MLP neurons of a small language model. Each row is named by its layer, matrix (gate and up: input weights) and neuron, and shows model dimensions 64-191. Each number is 128 + 24 x the weight over its row's rms, rounded and kept within 0 to 255. Numbers have three digits each. A neuron's up and down rows have the sign that makes its largest values positive.
After each neuron's rows, "fires on" lists the tokens most often at its 100 highest values on Wikipedia text that the model never trained on.

L9.gate241:113113140129148118084162189134137153075132120122143124105171133130122103147141086133120146095093135128125144128112141126140134163130087140157111158106097124193118130131073091107078131160134133143109143088103159135124139172132117213123110137064140102172147111134196095176160124132150128117122125105130115119134101156135148083122120156146134136139108112154147128171136156142139117135123
L9.up241:143147148127121146096115151127163126137196176149145111115129132148157124122146095090153103127155081141141107125116112112132138100118164135096190164103107156124135137126141166119114150134139131109144116128094159152156131098101140124123143150130124184130171131157112115172127120121112149159098142122105140137146129132150160121073140123154180165106070103134129141151127123108110175097109
fires on: " as", " –", ",", " -", " on"

L6.gate32:089114128121117112093099096122164120168132067133130126156152113164138103158167092150153151125119087097123169112117156113132184096112137110116135156146173131123112158092135104128127092097116151152126154114125114134080157128079127134126135106083111154116172122115147152187134106132146136114103139095113123112122130095143119121125144125139126134136138134145128127088083111140156102059140
L6.up32:125115123127136114125105125157142113138132115103149121170132120106143153104136104167149146108102117128141157121103126098131173115110085135153137087149123133142080111119113118168133118131096130138063117167095130124080109109113112154147113138133152162135105172094109128152136181116103103080112127112109112130120118112135114133102120121129159116139189137159084119110166108140148129091104
fires on: " when", " until", " Although", " after", " When"

L9.gate342:112129164152096082131158089136138134111159125112151102127155111141173166094136134177119114156144131137114109118162118098087129122135086156135117156102123142126154108131112095124132147144145174112073112155169109187089064142142140111085128134117154095129115153136130136143133132125143135152155137107137148125118120110127164141173118135125132162117129110124150113151145109095172126125125
L9.up342:106131150148116116098104128122087203113139134144130114163164097104114138152112088134097175144144164136123148154094123114152106103129124144168115132139139103139117134110131147140114115143078104117129159124151092084120132130135106106126119170138123130124138105125128135144112136126076122139146165164154138111189155164136130155126114074103112149082093139181126113116146160149117148109169
fires on: " until", " before", " During", " By", " during", " In"

L9.gate0:139153114121112108108138144109168137141163138132151097132139101149112149165079162109082101127125106143106136136140127160157157167057099141157125133163132080118124146169135107156095128174119125148149131151101132119092128120067117115115107092153155140136117124107117093149156112135143165118178136094118118104126128073146131136122122108117107185149154141147141139110136105145084170112147
L9.up0:128136177097136150137140168110077163135115130140099105174169145127072117111111138125123104126164158122152158146142136149106123096142109092136082133126119104133128108098137132101129137142095127123143159085110101117135156116131148123125108137101140144158112099108140114131146129102142146111128067131130124122126151088097114130086108088105130138087142126121104121127138192184091137126150
fires on: "s", " the", " his", " its", " The", " their"

L5.gate506:144187074121097146127132148124106120089118116132165138132142096132140139116115104145110131140182156132126120101089085154135117135143173137179140123098127131141128152135136125137121091130075132142098152149173149147142086127113149146169120135134118142117099147127080107102185163078117100143102141125175138106143131121096128143136116147155115117127160116145106054108122131127112119111157
L5.up506:142138095109132110119142123116099130088146161129126080131140133121150149142113125185114142096155091165118089154173101135131098119194086140166132137135132138111142142151162168126159128125146111137100140105168120137129126105143136123122094156148093186128166108142100106142150168124155150114101128156154088101120135130107152156090118129150099128117158140156125136124093121147159115149179
fires on: " |"

L5.gate469:123103133163140144087119174120135139144140128114140142114116150155160121126176140100129109160120120197145130168154147112133159106083122181178121107135144155104102130140122148136114112211134152134095148133102121110082129136108124135117160119093126136109086119153138117145153117132189076127157155123150122073111117116127127103163092148111141123135141109128171121105124124140121117112142
L5.up469:115131100125121134141108186168171089062165116112116157138131118117131126165168093107138120152087175186126176094116128155135148110108141153187126138121117132159114130132118151168136155115127145166165140094108114117110118133103136164110127116095129142133079122105123125167105154079161145119131168129139125125141133112135123149109130120071139108119119158117140121134107096157154127144117
fires on: "=", " ="

L5.gate141:114131110114132097077144122135128104124142150102119134096164128139101116111167139145129110128128118158143115125140098108109137140161135094153150133129135144179137179108115157189147141121126121122113152124134129164134130158106101125095111118141111097157134082149121118117152145145133121084156137126149162102140094144166165067094113109145140111151172120129135092129133152131129149107155
L5.up141:144124101128101081085145154118147100155144131131143141116107113119119095107132097112104082136160088146144160140125133134089104085094068141119185187146151157125123141098129125118136150143132110107130115109108126153126129154110104139189121165120098153126108127106116115128089136165118137101125120149128111109092115135136135140134156108126167138102107176080131143125111138107143147135138
fires on: "\n", "'", " '", "\n\n", " ‘"

L6.gate454:113119156116112135109103130141172114104165090142152137133120139141123109116147159132111149130170135127151117142151122164153122084119130166176147118142132138145125150121093171088150141155070176158097122126107174134094142127134162089108112113120127116085126137128135174138138135084095128127136096115163134118123109143115139133146146115129135128097155127137132110134155171128111137148115
L6.up454:143152122123102128086094130156135129109148125131157079138151109112148138140153112192113167097144146117101116111134142101091157134127087109150121140128130105163141131075174106141106117109098111100149060133089129144095082143144165169129101131152144080119120131133136075110180175131112112094195115150135145117145145151133103117145103130114115091132136116147150136138095172163134129105160
fires on: " after", " before", " by", " until", "elli"

L6.gate236:170102123114180151133065115102144142151124139131151114149114133169140138096122092110148113156129080158134103137120127147140095109116100138101118111110098107094131110116067110099124130091093115117117131114116138119169141106152131127119158112098115122153129101123105126122127165111136114135145099102101147113114135164120125089164118097101178124130132141152170105096109138127174117122142
L6.up236:125121123138159157084100169136147150106113142105142082119141183103126084107066132132131115120134100111168119149144112150122089105113143106101116142117119099147155142115118057134134126128090183110128150122140108140138129128119126106142149124113149078114096160089139182143124159115131090130138125110131137106137154116095144150137095143122081179145158112149141090143117172130132098119102
fires on: " an", "An", " Mun"

L9.gate45:087136101119120082085100140154128133132151101175105156140132094141161116150151116143095083150120099116133136101105106148134131138118098122114152100141135138141127101145125086116140148150123144127126169141144134113158156183134126132115091110133139118107139114110147142187123130082100107098186110076139140109134100104126115080122112155144165153153184124129144119110092105123146089108115
L9.up45:122091128139153155098149080143091116085119087109160140154134122158159149107107112142094146117151169141138114091131158165071143129102141129113107115149117121079109117140166117112098116155121138094160168136139151147106121140127188151148118117167132118174115155126117153152109173120158086136156124141155135149112089133169193141132167102128119119119156111127126150135142156124067151135105
fires on: " after", " of", " After", " when", " to"

L6.gate225:121126121134133124110125149126147179140138092099172105112127157101155126144147153141110128111132135156164156169117088151078138129130121115112125135143131160109141130143121173111129159158137166179121126122133149079120140128129115157147149108127136094106094144175166118159108116118125100119153094162129116098154136073126115156128138164104140133114117121121141153126156178127156153141142
L6.up225:105124149120111122090142114124097170111166131164124149132106143108131078103184091105148151141100108140108156112134070159175110114159164135154116113105140145079096102136144143093164117145145072177110118141118126108110129128162099130174106137127144101122123148116126118107116111092142101132128124125143086115152161119096146117119091120114106105120127126135156091122141131111170102132109
fires on: "=", " ="

L4.gate114:128148095126119108189106122118127146121142121110142121117132074101124146123141103151149133144122150088107175106142127149149115152139159203143125149142103139163127150133126180138165093107103129142141166146136129132148114094118132118130120144131163094134133117143097135111130170146126111110140109123165135159154100084122147131132119116099121112187106108163117154127105160172098139119178
L4.up114:138114120158115102154162120173140141109148155162170119117114169135127132101121060128143157171079149203156122124095132163149135129168124132137146106116123126125154110171148158090153141141141178147126179126167126125134109110130167098147156126174102141101150143120098167131136141154099109118122120131144156103133125142159129111155101137097147130142128112167180139140156139118109130138152
fires on: " ass", "%", " res", " aff", " ce"

L5.gate24:103115127113146113145188103154103103141123118122143153113171096196168119129135098150121085109109166091106106149089120140126118115124105119122130090157179129114137133114122159131110129142104144128103162184123143132137177097126143124187144109125124098088117078089118143116130117113121127103139117113139108092128135148135138139138114135151123137110074130154142116094155163115116134175148
L5.up24:104121122164106145119106113120124119123102173104179112121126150132178151136151112125125165118153161103118131085093166105123181165145157095128078099090139132144140122116138109189111132137109115144117078091135121102167145143116144113132102163116142129122163123173129137122120141120136104149127118111176140149108173089156098145137080172079115132133111126136136118113145135158153132144128
fires on: " of", " |", " season", "ary", "ge", "old"

L9.gate494:107157138105128155171129128134136185113159134123112160170092132117135101148145103128124109150135102157129118162117137146088147137122154093129154152086163112129112136164157147136138099073159132138099139182143099083130152109125110121127147105111115108178122118154134122126109122135098188152139133126156146128149112114131113145123138120146084151071135094104156116131100180111112119139104
L9.up494:135107128109137148096137132100149095147147151141129120133142123124141111164080125097093102097141122102080177111126161137132157168134140116135104127166137111127148131150108121114107135135114127197120164115147152164087117162101159130156152150090108144101106117084129132097152154137168122161109143110154100115096119163148135114142136146116106134131131113189152155118170147147113096120107
fires on: "s", "es", " gas", "ies", "ors"

L4.gate380:118088119136136179170090113119133141131159161118148115144162123181091110133146133114104168175139112149135104130112083099144148144134107107146146144118086092121109142163093141114091124130112136145115169113165139147117110158111167164144142122132139101076134129157170137095149111137140153119160126112118114114167127125152115137127153134089145176078136121130118128130137148153113131096134
L4.up380:134121116151080098147108144188127140103139133174165159146061154120073158153121131144115178138171076100139147125128138123141112103140099177110109120156115125132148139121124145159102083143162113129119151143132139106130137123116146149138104120126136115125126184103133131118170101165094119120099108140150142126129111104138146149164118128124088138144146101130084143143150130145176131130114
fires on: " they", " we", " They", " I", "You", " It"

L5.gate214:130112133116152149113146168100110144110129142174158098127146117139115125096117111131097107135115124130159127102114119134206122095134124125102126096122110153125115096147123130135195147108135122126057097130100111143135113145119128133085155085125126117083181137145132127147085092136132152231131097103115159118155098128146124113152135121153132140138117136126145097127140157113143108126137
L5.up214:124120161138167092097181133090146104134142148176142095119144102143092109121129138143155146118163114123194128132110106130142113104099123087092138097135132164166131135115138108107080124115155135136084174164120143149149108098131115064112155116115101125115132159133062111176120169103113156132168106099105136153119126129147146110123130115087159107116082162138118119138177131089085163137117
fires on: " –", "ang", "+", "|", " -", " +"

L2.gate309:123137121108145122103107112120119120165086142165151120144148163106163138134141134151101110112125111116155127121128095110139148131140119148185109145089165158111157127137131130107193108166109093126096186121113092102128147151099085144144129114103113143119155160158159108108121113122140128101161110125107121125147100147149128113127177158114075170131128125076121113144110144115140161135212
L2.up309:128088073133160137146136123098151105155118131125142111102144173087119125175159134158104117161134090134144089105157080119117126145140128134109132166140140178136138145130109112102105134094118100076143138139095115138140132130124107133115117117142107107124157152149112110156109125176119114088141126156137133151142175135164142141153144106112143144128130118107112167121134101121185139102133
fires on: "’", " '", " women", " ‘", " us"

L5.gate110:114128113114168098144117171138146127128148089136131117137154097112138168147090143139113117096129166143151140132124142157092100102135171143145131101108102130144124124117128163123154159152114139153097106116149153117123122119155121092116149112106152146108108140084165112119132133063137122105157112107140155118126084142144098074178110157165105130117107125124145147132119129072106137095124
L5.up110:155155118140132151153122154115197093118123102142166146130132115143078149139128122120138112109144207102112139139170149140107133094099126144162104105115135104105118151105126138183153123146098116117135109150135074118158128151129119102149151120139095147156113125126055132138163133122094120188121116167098122090113156126132140131109114134128123164159140151174118131144103111094128136137111
fires on: " |", "arat"

L5.gate135:096106131156141129200076145107133132141100150118154137139105170115144168109102152110152080112095119150128128127167163121127156131126128119144130108102138133112108137152128110135147106177131130125143156114145110116089147120155120167154130107151145118123111126172110141123135133126101126118120120105089167049147143142165119106158098121152101102182157121124152118123137133104158160154127
L5.up135:102102119121094176127148132172130165041134136143146123132095123151146104125139089145116123121116131136138133086173091102124146110113151120115135098128125070142115178151113159126157144133114137097138141198110109120110143135160161120126118149160119157167110108100131134096110138149122098133168117146141148091119132102121154124131112114114070151091170157148173172140178126122123120129142
fires on: "ly", "uc", "oda", " nearly", " located", "ally"

L6.gate308:080132118150110125128110083138093076123118132092170098104126144128124139112086084158170111153123102126124129158122134120063131113127111126144119144121104147106133160162113127115110122094163147179129131145116122110134086134152152144125130152161097110098095133104124120085124127160149101164127090149131156152165095121165069095106157129163141101122152120139143135110150092107094114099115
L6.up308:157118088110142135116115110143142150136128119118112129124150136119140093159148134105133116166126113113134116136131140126089122150136091127148154118076122110099128131093103155095078128137151109130139131149142174101134147099165118105180113132104119100149117152113130114094116127126135131171086136096144125122151111085154135120156158150133120122123090083096149145161113148141113156076124
fires on: "\n", " ("

L4.gate300:081114137149151108092090137126128116146149080100109169152134144126120138148091068114121141123146129131175126152144144110138124139123126105119124142117110107147166156111110134090143151128135086106071131133184135152133172122166111130120129098138150163123107150132148108132110124095151119127116141125184161126155152119131147142112099118134124146106109129130130099175135142136146152140075
L4.up300:139163157151132129090128135155089119126124091135143085133116125140138160095135162145113124128147131088177082135162192121121173125125157122106085139121160132099144166142111109112107095126123134122156114169157126097146112148089116088137132148136121117080120114172112142114149114097101129155116135117092131140142135126123097084105121085171170143151099125147142119158178111128164098125130
fires on: " Fa", " Pre", " Am", "Re", " Cr", "ta"

L9.gate236:113100127120129164080137161161121117114136120145107137146142129159159097180108096133147147126128136131144119080071100164109125092115084146150111152104122123114142134112081152114136130160111187184110087114089132123108154106102186160174103106156121115140099103143137133114165102095144158135102167121134139134138125151116131167124127120128129172106157130113118134129105145135120084089150
L9.up236:119151118128153122115101157147139136168175127127159134147128144105155116125098095116099181142108164105103159185124124117131105093123108121153132114126136135126142154137100114139121107158139163161144137079163136130105118104123145103114121097147083198121168097148116103149110146133143160118095118133145161142134164110107074162114131105128127158150101126107117114132135135125120094124120
fires on: ";", ",", " and", " |", ":", " ("

L9.gate29:110153125084080148168120135113135097127042123141081129138181146136093104110143160136153129107128125142152148128135104150177153128108120137125135120169136151116127110136158108176090055094147119167145128129085127152127142125164108109147157095096115158148141174144099122125135142126153151106131096120093137143094138139116095108102151132121128140114182165098132127161123104132155141115171
L9.up29:165149109144099152149171109147172103136124109107093115160114092123148092154092143134092087086131115100102113105108081140133144148134094138115120182133111142128097118145135102121083144169106165094158136113116139117129167161104119129143126120128079127125136083148136128110130144094138115113083082117122101136182099085122135139129129159099107087130160137120091095160155128144167113134159
fires on: " his", " the", " their", " a", " appointed"

L9.gate353:150117130132131120104096129123132173094128118126122119124079157152104087157141108139163117107162055118175146145072115141129080125119107166119137125119104131142139146129109143156138134131135101119106157076098099100084097130131139134139137144121121127100088103153083086111168136112150142120139097186117122086111133116139070097166133101127173153126134118117127098127161098110103096100125
L9.up353:150133143108104143163159099159136139112128098117121120188122151150179125155093138147154117148128112131143135160140101120094092087076091085133132096130137091127109145128131106154157121157147167120126140111193134080152109121144121083101122097147122119104133181110121143166092084106125104136189108120102124122120139120126141135153068133113144129133133143124124115146105134185153095141168
fires on: " an", " Valley", "An", "ville", " Township"

L6.gate110:126096155127160168142149150130121085109114131152162148136118120140124122140165131094108121127131125123122097136128139097085147114105090149139136103129128100104116125119124132153127120121105137148176102113120159060118136109150153067108130125168134135124148151158160136120078100153146112155107161108115154154113142126150151154142064133110163102126158124109096127184121151091141115152081
L6.up110:123147095144150142101162156125109124095126119121141137143116116162121113118126087130122099167116119137139172118140143123095153153131064097153144152121119141166128113120135155060146114143119121116149108118124144129132126149117153090102153109101134159135126140135134115113188118158129141102101169146136149173125105152153124152150165128091166110098110122133065099149136173134120089090134
fires on: "\n", " /", " |", "C", ";"

L5.gate62:119116119107141075146147124115158137133169155148144138120109115137125146116130144100099115105071109108133126112145149124128094101106121139164157166197104166095105115156110111064161134141129103166127085143140109139119148111121082153099162138088093096113134158117150113174139129102134088074119144124144140117129188099127169071116106130104171139090123083136131064154119119120125134130142
L5.up62:114162162115139140111141143102157159149133067085103139125141146157154123132097112109153113095146134117155140122133150121114111126080143122137119142155160132097176121100151097139108135134141104131111124160114103141122151112153149180141146138151156101156110138085151133184112098152128131118143110121184126122113157121085113128140110116096135082097135115133137100126115117118152123143117
fires on: " qu", " Qu", " Pe", " Be", ".", "Be"

L5.gate219:100087074124127056144118128158148147109151090143117129127135136156129128127142091118172107084107133116111132127155101131102121158089151117130135086180107112113139105143174111126094148144122135158159133140117118105137134145139162111119138103142155122080091147083174102091154140142142114118131198093114101104114143110133152120126131144128108132108120143122122151150162159108129119103132
L5.up219:135149100075141109101124095140141116103119110079118087159086155163133102095107122140175149106144146130154142134130138159107112141120148145150152113135138134118161071097098107136126161078140147104105129137098148157141140165146107098120086093123123115100119141096172148165139106122126114109119100149170158132138150129146162126163126133112149104109114089126190131109155147148152152108130
fires on: ".", " |"

L9.gate208:138151117147145149129094141150131168092143066112066122132150127092115127152127117104137100143135086129116108133128127130136127138094108132132192111104086122140135125149103154143111116074112163165120110099153111129076156135118123111139101166123126096128103135128106092120154140153099134112171110138135116157132150136164109084118182111136113168117131105153143104121157194118099094146113
L9.up208:128126145099140127102157157168179126134167113129125089133068085139096143136102144133068135147085170118153118146101135172126128136122139073120131142147089093128136150100097143150095114139113146112131142159133127108170130125080117141126113104124126142122086112099131149104139109121077141140118119117136141144152132104096085086129141149074112099124130098123128118130111144154188129120099
fires on: "s", " they", " They"

L2.gate59:108132123122161120129086143162088127158114122124097111189136119148105150112130163124089069127171120141128113171123179124130116143136150137133163121136123114142136116102147116105143115144121114110138148117133153154092113184094165116146102179149144117100118139138113147136154142153163145114117151100136126094095121133137117102192080132147125152140107119086127065091152098133138111128143
L2.up59:140131094110170130135112140150088135135102121154145116153119121116135146137146162063139105077122146135135080136168143131156141131108126181101130132127140152131090161152139090136143144171161100180137129153154121121134093119128094134119109132150153119104067083179113121128118124067146114164123139118132068068106168128120131135142134119100157136116165123111151089147145141157152109116138
fires on: "19", "bl", "col", "rain", " London", " Rec"

L5.gate109:125148139122141076113095139150153129139140128093145132111152141169098142132144129062095128167111136133085140150106126116123119095126110129115150122129107119136112095153129133114127144134132132124161144115158074124093132117087158147163155155112134123112155083092121083117148124149160119095100107183099139154118146136093102152150159165128116152145119117112136132080125065137157114097130
L5.up109:147129124096131116100071129133090107152117091108136123118109139133116188136128118129137143133104090136139122123126159142135112093133108130076124130123124130103172119188116120083075101131115151141119139116140117101117154147156154174126145165148135144160192133091169113147090127127136097148157139160119143126130085120147164112134121172173128132164091139118118154098102111107153108119132
fires on: "\n", ";", "|"

L6.gate326:141097094151129136089141126118106165132166164129122150127112141111162179143136101104140102082120117201120113142129154132155129096160155146145131126131111104164154173147129145134124124162092129161140173115130167060154111093148116115171141154132114172129097118104130144116140141114130124121134083115141130098116117142121100098176107105101150120118123152142127102148124123127114132109143
L6.up326:088133111114132100122128106101140100115114090102139137090147138126145125150118186126152142151084191146127103119144165124096106101131110160152121105108113120084147105077140146129133112145123104166132121130125130111136150135157132133176136143133115104090089103103105119124131127135135144111104159108133121152149133113140138123108092088117132065100162118129169086121139134089134153170159
fires on: " |", "Re", " rem", "."

L9.gate190:133123148137140121120125136135137121126140143125075081132153185161093097136087099141101109157094110117144156139064076118105124175074080143109112123144136149123132139142094116169129166097116179139159092121137106105086095134104117121120107132097131107147143177144106121146129154092170096116131127146164135119142143096107146141103111133112117113134131117119138119131141157108102159121123
L9.up190:135123148137139125136160099105116134122098127174122114113172151149127120116158152111111138105091156132119083140101095122096133130136095114126135102148138109147120143120066152162127173121182146123120165122167133095145117156129100143143133116151106118145110134150111095182113140058135110164155098136176100124114163097141133103128089148133144154152102171132114086136133125119128116170097
fires on: " (", " re", "-", " communication", " multi"

L9.gate444:156149165112104090140152110168087160139148121127106128174146157146100131148136141149126140115095146155115165170121123139113129127158098140114122143165095154131149149142116125132164139126116099105096132097129133116142105095098138150147146105094128098132114165122143113132132139170160162136121099163127129096140134140153138109106067169118104112098119127121078123142142119138102140097093
L9.up444:104131138147112160144131129096119101092161160135153137123120150088117155115149106163168133156117140137152085151148119102138101181220182122135136151077155135159131173134140162136115129119162138147132118103107095117113130163124120095125142109147143159157141141160153101154174112128134134113077104124157140142144126134101109133160149145090129135102130101151178163160131155130148131107125
fires on: ";", " |", "-", " K"

L4.gate106:140153142087121136110131128087139099129142179146098156159155104118127147185141186176138145101132093165142138099120126110117092113137081192212128124123087139188115123126134144149129110116106157109101157166110116095100135117120164130131079133135141128137125150101116122132120137136127159157129099159160121104117115141124122114142089116172124098116153130134144150096120143121102143109103
L4.up106:139147128091146156123125136125216099115171100131135124112192100135139116132173112155131101116160109152122095128090159162097130115168133155145174162122118153168136135111120169135139125118107157104154145126114115143120112143180138110119103104155125133131076162106143150120153121142127101115132122105151089117147112116126127128132119145124110114096132117152104164093137156109121091148122
fires on: " |", ";"

L6.gate234:152133103117141115104126165117133106116113137139105093117151159178152104139125137125130137131151147137080134082140156103080130134136098128158180112127123118165118120116119123139094169127027108134123132156142111127165109141143135126116107121121135143161119169133137118138134181128122139172130078136139139099134164139152135165136102123152147090162095160140138129170105172137139145131123
L6.up234:132146134129125141100088165067170131127106159148142112104182145115182124177078132147136119127162119141112080134151149162136156117145138110159169111091107121138181130128125105108120174115121115101119180130142105117117127147136172116102137170163118146130094131088114100146136132143103150120084165099159128071106170099118202142159116089122124125116143149142124112155113137131117113122126
fires on: "|", " |", " ±"

L9.gate98:159112132169131155158107156130118150132117078133155147177142184189100171103102131118161160130121104141120131130132108130102093131127134098154133126138121132116141110138148122137143167095147124135117198106164145135132150140142150096122139117119106102131149166126095122113119173085102128119196054146120151135106116088128167133132119119139123128129159128135108095128117147101143104145100
L9.up98:132117091130103169120118114162153123097111143128133150125143133106132127133137128161130133172119090137157147100121109083134089171143101115100133142103111089124135133151107106114125119183113137111123134135147087095120110066111094134076113101141140135096085128103099117193159116124130093119127094125134115120124139164101147086167173096103138103137158158181130117130122140137143132176149
fires on: " an"

L6.gate244:095167142154134168151116114120105159132117131088109124118129121097132117148116123146133141120097096138137143116124179118131119128139155148124125145129113114163145143120117131129121074130117128169126086147144139127187142142147113162120137175147129138108123135138092155108101130072136093105149104159140107148116117067190149120127142131195139127157110152113122114120132139140080122130131
L6.up244:168147129088134075121143117146098141136127124096120167129131130104151124133106091107179080140103111125110112116091124127126140153103145136171161126147113161119174145141089140109074049121133156145144112135148078135137136136169103070112148103156096127161122137096149150133121150147122113161109161158143139106119112131097175122093120144121133141117143104099142155095128148122125102109116
fires on: "\n", "\n "

L6.gate394:145124164089130118124076094124124148145096158134164083141187158168096129148150068128130137101098112134139118121142137107165124093140076078130118146132121144140136125151122161142117073119172126136141140086100154133135097118157141152140156122126120140113178109128091138119121109127130101132134075162106134121164109100145137158152127181090072127100119141142127147118152100105140097135127
L6.up394:100130098103173134143110117126140115195131149083133098133133138135104150143160113089100145097121102099140139160128120117133117179117129148110131120129178100111151164184113096107144153154170087112099116124125149167143130155117082120162142119139133115155195119131136082134106128160137090124116161128119118142134123087114132073128162138153131139146114113130161138114083081107129096150119
fires on: "|", "\n", "\n "

L5.gate493:123096124135136129115106119154111117165075124142106136121115174105157122079171042119141159122116107104119123160123139142110149093122085101116158111122118142098168140162157162127097119112155127159139120131153187100145115107161150123132139130131132182114124102131068181116137119125097143148092155132124127138146174087099160105112134126089112113137137153139193122142121128102171130089157
L5.up493:149134120111165139127152123139180102149185066127133128151107138151118157193158134161107132115133124111153121151142175092115107131102135153102114132138153152136147107107142099113132098109081149167144147095143140130109087110151084107113118099113109132148152124138107118155127121165124132144125100110110077105132134106110138146127134142138135152136145134127107169182129116077160096155114
fires on: " ", "\n", " that", " Cert", " 18", "N"

L5.gate471:089155130130106067108109108125109127142134101086165123133150153129121135095114136128116096142121123117105177141117147088073123097141113126144155143130107135124140176158133129126110094129141152140123081110143116133104105136126117139065156137143047122124113139113126111110142134091128091133095157160097143105140103132093112154148183147112122126105120132127127175131111127074100100136110
L5.up471:107128119114136112134143151124114116153111144119117143123115127143128160134104095099126132127101124103130113168128129080159135125137097154161121099150167088110125120120146122082099108125124111119107094113170171159163121099168096184148119127133085125133159069125127138078115105138174138131153145108148141155145098141138116089133137131128168160098097133111092126130133101129121117127119
fires on: "\n", "\n ", "("

L4.gate247:129135090139110113147108107153161130112145130137112119118172126149119173137134159078132093144103108136149094147127103131120138136141120146143094108139168098145103097159152144151140120186088131117075127159145176131138156114103136138154094100158149111152143154124132108135156114148111122129121131135163111147119170076131133145111116089128103146142085114102086101076120127137120151150130
L4.up247:105162153107117139130140127126145125157136123164141150112146137132140143170166100143107153132111130098136127118127138162075134110114131144100105123130108144080129120174135141114168135125073104117169129128096125163134112146079096091163121083130134117100104120106156115109123107128170123155126120108108084110081177116187156129162139145093137124101144109118132135081177140125145093141143
fires on: " the", "/", " |", " two", " their", " 11"

L5.gate456:092164120123115165117104178118129143121147147120147148137154113126104096135143161101116134125138141151091109188094083120133077110129138114163144132094164110136155136123139156112127121154104123129159120159120097102102135117158100095133114160157158130093167174158097142146184146114096149135134116181106114084128149159122144165132111112119148150156126132118136152153143100091153116142103
L5.up456:126176138086138150141084173140138116128147164167169145111136133148164110161104175117147104128109119158119141105149177129118125127090119131093119149103154128133096106173131165123148130140060152094147118163158081122121126128105114107139144121138131125124054151136117155128161146127101113147108095091121139101142153112123142132117096150141132158165169089136148119160102125165098154139119
fires on: " |", " Votes", "\n\n", "2020", "2012"

L2.gate65:097143102124086130111121121088134123114149139107110154157145119152124130118119113138148123173141120175133117089132102112128128120150118122146148122086115131146115114125130141120125103154151106129119135183159131129167121150106129106146180134133119125094126150149156139142175101117132138094128130154131135144087164173103081133114121112091160140153099118125139127128071111114091204133125
L2.up65:132141120128126091112145110121153140125171098129132149137178119154157136125131170146141117151140108097114081113136063118128176140154116139153126100101149135125109147140095134164162154098127125178093166125184140129100120103125159081130069110133124116121154135153132163132153120139106135130111158140184168119128101121125146106107136140127088133148106102116167119095120102094109137158106
fires on: " |", " Bronze", " cons", " command"

L2.gate313:110117115143107157106141146109150143119139161138118118109160113100094127149143193153161112098117157183097138116133135125110132119126104156124144106114124106132152118091116145162144095120122152145141077128141125138111132100092133121099124097115083131115125133122167115098132149095137134130127109099119101145146111146124106136118154111149167127110098132100116146196073170165117102162076
L2.up313:131150107140155148095125148125110145145155171168104140147152133142116139152166084128109134138105108129141110138140135140140136086128100173146134120135116103135166168132102137098129105103115172124086082136154128156149144141145166183123202100135127133115169148099157110130119129137139125099108121108126159127163125127112085154127139144099156143127115146120122073137071150132133127159109
fires on: " |", ";"

L2.gate230:126105144122120112133097138126131122110135152143146094126100102158142087131154079116172176138127135119119108110114134134116177149126162131142159153080105098134099148125115162128122115113134142104134057138118162120136105156118120122071122126133153101067117097108088124160123162137073114153141127109136108131124139100118132147147123081118110133119132094176112119116160141124098164141105
L2.up230:152101120108103100162129109116139146127133147136124109114120134142164131157163120124174137119156149129134128136151113106095147169105175148167154181116103102147100144120175142133130133100162122053142110142134132142114088113144093142108100138123124082101114126112104112166129162136115115117145127129130124148121131103098147136138120088160101128141130092144121110127142162134129158147135
fires on: " cont", " Cont", " am", " ob", " Inf", " conf"